config.toml
num_hidden_layers = 16
hidden_size = 256
num_attention_heads = 4
num_key_value_heads = 4
head_dim = 64
intermediate_size = 512
vocab_size = 1146
hidden_act = "swiglu"
norm = "rmsnorm"
norm_place = "pre"
norm_eps = 1e-05
positions = "rope"
rope_theta = 1000000.0
rope_fraction = 1.0
qk_norm = false
attn_scale = 0.125
bias = "none"
tie_word_embeddings = true
parallel_block = false
init = "uniform"
init_std_qkv = 0.0488
init_std_o = 0.0488
init_std_up = 0.0488
init_std_down = 0.0
optimizer = "muon_variant"
learning_rate = 0.00676
beta1 = 0.95
weight_decay = 0.029
lr_head = 0.00652
max_grad_norm = 2.0
warmup_steps = 200
schedule = "wsd"
decay_fraction = 0.669
decay_shape = "linear"
final_lr_fraction = 0.1
batch_tokens = 65536
max_seq_len = 768
doc_mask = true
train_tokens = 622400000
max_steps = 9498
dataset = "wikipedia_en"
MLP neurons of a small language model. Each row is named by its layer, matrix (gate and up: input weights) and neuron, and shows model dimensions 160-255. Each number is 500 + 40 x the weight over its row's rms, rounded and kept within 0 to 999. Numbers have three digits each. A neuron's up and down rows have the sign that makes its largest values positive.
A block is one neuron, or neurons of one layer that tend to fire together. After each block is what it responds to, as a language model described it from the Wikipedia text at the highest values.

L4.gate90:489524521469434463545519519530555502474527533501531533501559506528492471528479496470449473452467510522480510533501454457535492422553487529427502540465447533558476493555540523481545529457456479512439471534483486460549538473487534486559509458488457485535464519432503498439412492484477470403
L4.up90:459589488577496466531505441472502508513527506518521551451498572441571496546465478459513437624554507509463490516505582455538562443515488543483474581504490454598423520517465515533451530536522416526452535527510501443489438432551509509525516457489487511523501514433472494501436505457580532519
L4.gate169:516585436496494440550543479552537520502480510520558540488589557460530547535458481484504546456474582514489524497443473535572471543539488494479543395471494503473495510479421602495482474574438463552484485496513503484522510494501529504469474451424511483511480542443413473482492543485481420483
L4.up169:415481538520497491519469555541495499501447492443545486427558456522501521530506420472436477529559470477545526532565553511548455537553511528486498515523514564444482495548404481446494425562540490468472430427501501444477550521502429492510463454475493625468521479467505500496482453494497566456
L4.gate171:524512474534491502508491538477514475507499563464508485479622480489519458512393521481486548537555506461512493457482444468460506487496516584517477498523525490444548505573415502506448507558530525497499496507466524459503535458568543520467539498517529507528502520482493485503478454514443497563
L4.up171:487487529425588455560547605560514440496510510482442455513541478517561497518525479456482489515556410519510576535541484488522560520543505466502452520511494454509545510469551524531648525423468539496555461512476535507520558529469490524497500473496453479522525539471521533556525445550479518490
L4.gate209:521447402509536530504428468552469521589535478550439493476482478549514480524475486492430448466471455568521468422558519483516544466479527436559473510525500583457479414529554477410459489494514441561552450537535476513467520505526527487413437454455509596523520454538465473495525460514457407393
L4.up209:466555564503490527511493489555506463488489459452506544512529471480478467510485457445519484529518501485431538482578441503518406474425509489485405477521512518483527470579456466475536470514496463494511469469452537513507524546512510575471541528450455431493518503491516543516607519454521555518
L4.gate318:475519489472464486544461524527507504485476491572581499482545398519514451550529539507565465527495506570478502463467511447530584420506487479496476422399501529515536551490485466443605479460525518507591497488449437477514493480507478518490443535520401515488464489460486539546516426429538551473
L4.up318:519530575469502495499524459505413464535463473445496487533501473553550482483454528459514439447478477578440468531459523476501539551470525516502506556397487500494470525461567485465464547542440481552495436433568464379475478440507480558526504516464546564562456508471460534432502483512494477557
L4.gate402:519554496534536522451442390462514541484476448495451522478521448550485545529469508479468498553483484523453536502470396496518545468587461438460535421557510457508451532552478551465508511492473503563487459460494400491497519531457532509501605496412521523514538579459440501544484569501497449487
L4.up402:465501502407538462471507494462474517512486507585525445509516491475410480483480460524551534495450595472500565524545501519515497427507456481494493573472489583519571505462548490498527517529439532515507595476431445523559427437524455514488522472518541507468438510482510479485466497489517521461
L4.gate419:507491485450509483457489551546528499483494502602583496497501493531498514517483486513482441532510493601536539423524469547461524456535474540489475346469488516569522523560537596543523530530447521498492552475533478473495535526460540568524512555522456446557426514516485460438431507467523467510
L4.up419:607461561449511552510494459528485512478490486540458565475622547518553448505496465459478498488486477478492473498520429538500431449517451510460486523485511493555479440521490458441517585426445608568498483513558537456556528515480501488482455563499462493530452507484534539537477483465554487506
L4.gate479:504482475443535501510537491497480447481506474482514467493577522491507517483461459570433554458495470559564601444519472491477501478549515525509467465520512457471542532457534516517453433445497538467487544559485562459514439545497521447565520489450464446441541496563477498531455485473483455393
L4.up479:534415521531543511427471415549368501535434464528559529443496575462493496527522499509417569495492476517445567519543503490468530534511537484498516526431546558466572604504536539456560518550517542456535524491443503487510483513527481487579497571492588512508470482492567451501482567415436537476
Responds to: Final pieces of quantity expressions: split spelled-out numbers like th-ree, n-ine, sev-en, f-our, the words one or three, and digit groups after a thousands comma (1,30).

L13.gate28:545479512445500465505512523492431520495537405486518485577577513474513503491500562449584440459457525523454496517518535472503520510463521497474471507540556491518467457499498517532494528452471516456503535473500509459412480472431536501579503509562495513457565505517510460444459598455553491508
L13.up28:480475445410420487473522568564459532535543468495521474585547468429506468540490536539490421459473493486519559473517526481460518499541416498488542505487477524490487497518503473495469508504504536549547463546518468486487476584610452486438455577522530503483495529536515521503435534511552463483
L13.gate95:466562514475519430492569536490484481546521491463507469508512411518527495465462493466518530492461513581478493500525454461506517526472498437500518533491462534507513553477479445511526502577503433499530510473479430554460501512488516523506541566566564526517440478427508491443474553473549503554
L13.up95:471453489534471585472464550476530444512518506425522534472555571591479489447482492472484495480534541475507549467498468458500582522529491514505527467485546519424510452421532483439472512474500447447479493503538448530445491501482493555504551612562496485479502413446516605519556536495456464509
L13.gate97:526504464440490465484491496536523422507556533493513516462459550537540549517536515582466516448529531453487499504536476515484447518469491533491457521505508519551499496455508491425537447474522515482519460489449470430458494538492433425456577541465514573543465483472562548549561583549495462592
L13.up97:546544430439490397523465612522515460551430572512514511470477510560519511463474467530442474561475573467547444501487521476541472516477488453483522421468528507460484480493586445501495465499458393469444473526473414459453481511446538462488428566540530512509499573563512487480533513500528489526
L13.gate111:514460506496515523491469481529521560529527513546494531520477563536499474577440542498450563423530505461561518543468528523493471523500471520486497465454518491479509537487533481483544515456439507552556491505520467525567559549492489537533550491516481471477482511510505511524486511481541519472
L13.up111:541523504513427545517440550467461564548497505474461529501487492412467469492481544415510471556512505511405476520545480497548556561476464495544481507450458551531521557481489559529490514513497467512485518506546530458486488529474439517529491549479538451575482551403514523453479527449471445493
L13.gate166:475555467402467527472482525570555551527521516441406462522547476512496466522483491480442448462462534453508517526489513452542427517542540461525467540495550493513488460496489453466488527542547489554511441496495516514463461550433502531543555553515512529559522494610449485506490526552546526439
L13.up166:504495445446501416452439583463508532472467437494515426484562502532473508425535552550516527481481461516498485526498446538454510562489459530477463563401513408485526534489536602470526534473467482454458497501540485563494486520537496532460508510508548466511481481485451485496437502591447536475
L13.gate178:473477492562515483463399465491451459456415498501548475497499519514493456496490436441491548547486501516501503534566525550456560537439593502507522489548495521488487495529504514485535435450536509503508432436515500473482505497502501476479506467518480500529462517563488490529521599451536544527
L13.up178:528567547428503504496485532517529573560497537423550501528498535491548525501528504511536467454494536532437580597492507530513520474488477596523540475587543486472513437566520472477496450545543544489504513565532515533445491481551457546521488593503490522508491543513497510503547437508543525442
L13.gate279:529511451448508518555571531514470546520554500469511466592512459473497515544559470519561492523496512523540506524553531511482462518490514466572518545523500476571543418566490528572511550468574499486481445493530491522495572531545491518481390454514485465513470448504503524490448484516548498516
L13.up279:497557497454528503517576465492466490451559515561553501511565473519485494477437548535506486487538415437531535526518477533530468452517444383490516503523549519500528504547465516525478510496515554508507493532527556516533543553485467542491479501522512441617542485499464497516474535540539566505
L13.gate378:492535507518489531521487503489406452589510569552530558474547483489468504551545453450509509526499515446528571537554540551461518504574494584433480487434528449561480465511577496543502519525507529433592482514426500478456448557487508557450467490488481473496541459507529449516451541498493522473
L13.up378:464431561425521500469446495521564565529525506465525451480535474416496497560518492537477518465505509472452481407501504472538528522498467482422488471511538511500406470493575548525502525461478421507530521505463461498476454515496494508551559535570486548476501501439522515444534462469487472411
Responds to: Tokens right before a main verb: infinitive "to" after verbs like decided not, forced, ordered; modals would, can, should; plus "he/his", "-ly" adverbs.

L5.gate305:459478494474470560482522487459585492446494519480427443531512517556521469456459533550479552503541537566516603457410546494482544496530484445541515492467510453529478478521499504569558525559492494474381559464548487526543462479513529527504547490439492513452536452522469482541516506452535446418
L5.up305:505461472490487456494489523531457462521561573537489535491532518459460470574469534500475547446480486405554511550480573526480437529483550479540509450488472495464535450503492530510445481499468439496483453460450530458523473521524486537490474499512508514521514534540455489443467547471466423475
Responds to: Final word pieces completing adverbs split across tokens, mostly time words like st-ill, n-ow, alway-s, alread-y, gradual-ly; also whole not, also.

L4.gate72:479491504456516453511474509559484526555535527537536467501504421583468549479465549520473496479436499539465481471488490559552456493503517512473550473515498464447490562466479487474484512542490491543494492403546467485542495513547470456487459497519463489487518421491467540406451525519506510492
L4.up72:461486487481513478628526507481510513467508513573539504475438460511524475500433479531486500413519477565510450501509446546456463507466528502567523493517569501468471469493497395496540435525452471394473535467505430516520526588535490461497507492549482459517488467505528504492504416467515487574
L4.gate93:521458498555489531441431445434571427542523474534478490556507501547490508483540486550499412493458521550480504533494451451491487405525530451520573431483466477478599461437539464521522506470501449501485559491519452572484430576525464490546468474555509504550502466452511542461492450485545485490
L4.up93:438449580477464446520450575542501498475484481478579513490518472488526537506512510531527455500517461464460452481431469497570459513538534475573480514462512474474485484477560483516520507454482494531499537458542511489472530499495517556564563553562535501525445551458496480549488511516455452510
L4.gate162:483510441538493477505475489537530453578498608545522537450520527534472570547518575512448489433507513578476483467474433448544514471524492539550528479551484479536492517496512496474495532478597480484472519481530539605429452538594414524459483479509552533531500464509479512498487501476505441535
L4.up162:470461474579514573471501513510522528476457543539449488496500468543432543541485488468469487516431536512537492559467487476504516551477476526475490486429530511536578519563500617532537468462492519482503527509489505469470539473464504539531469519529563515540511458527502492489530566468500504468
L4.gate319:475467503518503521498417534534415458534463463447459452492520524489470433535539461540410480504576506534457485464525496513575497511562471549528505441513488530521527495542429522543502501538537454528458543581550466504511446448520564467510518511481400468518572526465444502456488458463445523489
L4.up319:499461518459469589517468474450450486468502548511499508408572510490467515524526540467524553478510460535527414553483542554478500572515501469513503500411538479503548500473569541533524580552529527539479561456556485511451473507572434417459508515511531510535462468492489510441465459496498496522
L4.gate350:510529468476452515429528455479482505497465482523429520553542446453475501456527490503403544553535571501519463430509435512447498535450599459445502492444560450541480511496515515423496485505465489490489512566596453510469436461518450525528529542467514506506484502524519579482440463577470464447
L4.up350:523450438473470485492453540509539525566568545467470521511518607524374531524517470506449514544484558486473482486497491442492562550517475490456572459509447531538567553477536492464448524568528494476454514465530470526445492466573441496542473519512524466460489558451483579513414463476587471518
L4.gate360:519546499478531482507505544570436491525475495567426466528552409563504472477483522571460479515521511439504516474567497471464506638489515452445511488500480561554529548499452494487577548539490447499487459457552490550508511536547487548477461498452520468538541515523486580489437473477515502456
L4.up360:459518468416502461538455525494519459466503511515510534495590469483533505527521459545414478511496493523587498493501526527467482539488448442543517473514531550434526484455436520553516498516502475549522393508484523504477447503489446514538465500448530465418520507501462548549353574434572522464
L4.gate440:447500549453469538444481517539490444471479495464357489520554439506506483432467463497456558502508517564445532483505479493535470574504486386553470416418553519512480519530520477560518481494463532523456540509529494512424477523493478499445466481508498500479445516515538464499498517477455523471
L4.up440:505442495461547459509578538551397566453533460523441541492541533542505443533455524518438465492509482547571535501478487518479496542521502475502480555418453478465487457510532458462417504502542454468502451589463474520512516461519536498599486502516497530533507522523537523513413556574480529438
L4.gate506:440462523512496459520555513511486525486523488562455446513478500527540459502508472520485538519594446507530450429475430522469446483505529480448499462484506489453522539528472535496476470577470455476509460487489520492519504553380539483523515442499474548503491490413494559392481535516415583527
L4.up506:515541480408527563566566571452527509469544554505466454524488492551476562530477507461458532558607483510434509529434521449528518480506457501548492560530505452437510524463564462475512604475443457496488579471436496485469477471502521448538511523421476542473515484487520503525411521373485493515
Responds to: Final word-piece completing an adverb split across tokens, mostly -ly (final-ly, particular-ly, alread-y, alway-s), plus standalone adverbs like also and later.

L5.gate314:414476494461439471546494566524466533466521485541531471464515518632559500473452557505488476488501480588497495515521502448515407492550509538450499471484484482452529569510555534491527478475477511485516528471547489476561491497561551487467537477493478452529477506476441527539442455499516462469
L5.up314:422475508565525446537537572468502563525506450493541499436566418522438517496530503538537504531501468494489521467498492493548500509595477507492508509562490466490516534500501523482509450517572502447552557459542490483510481484509524530470556467522570445552537559503499550497483476527529479481
Responds to: Final word pieces completing numbers, ordinals, superlatives and adjectives before a noun, e.g. hund-red, old-est, f-our, fif-th, heav-y.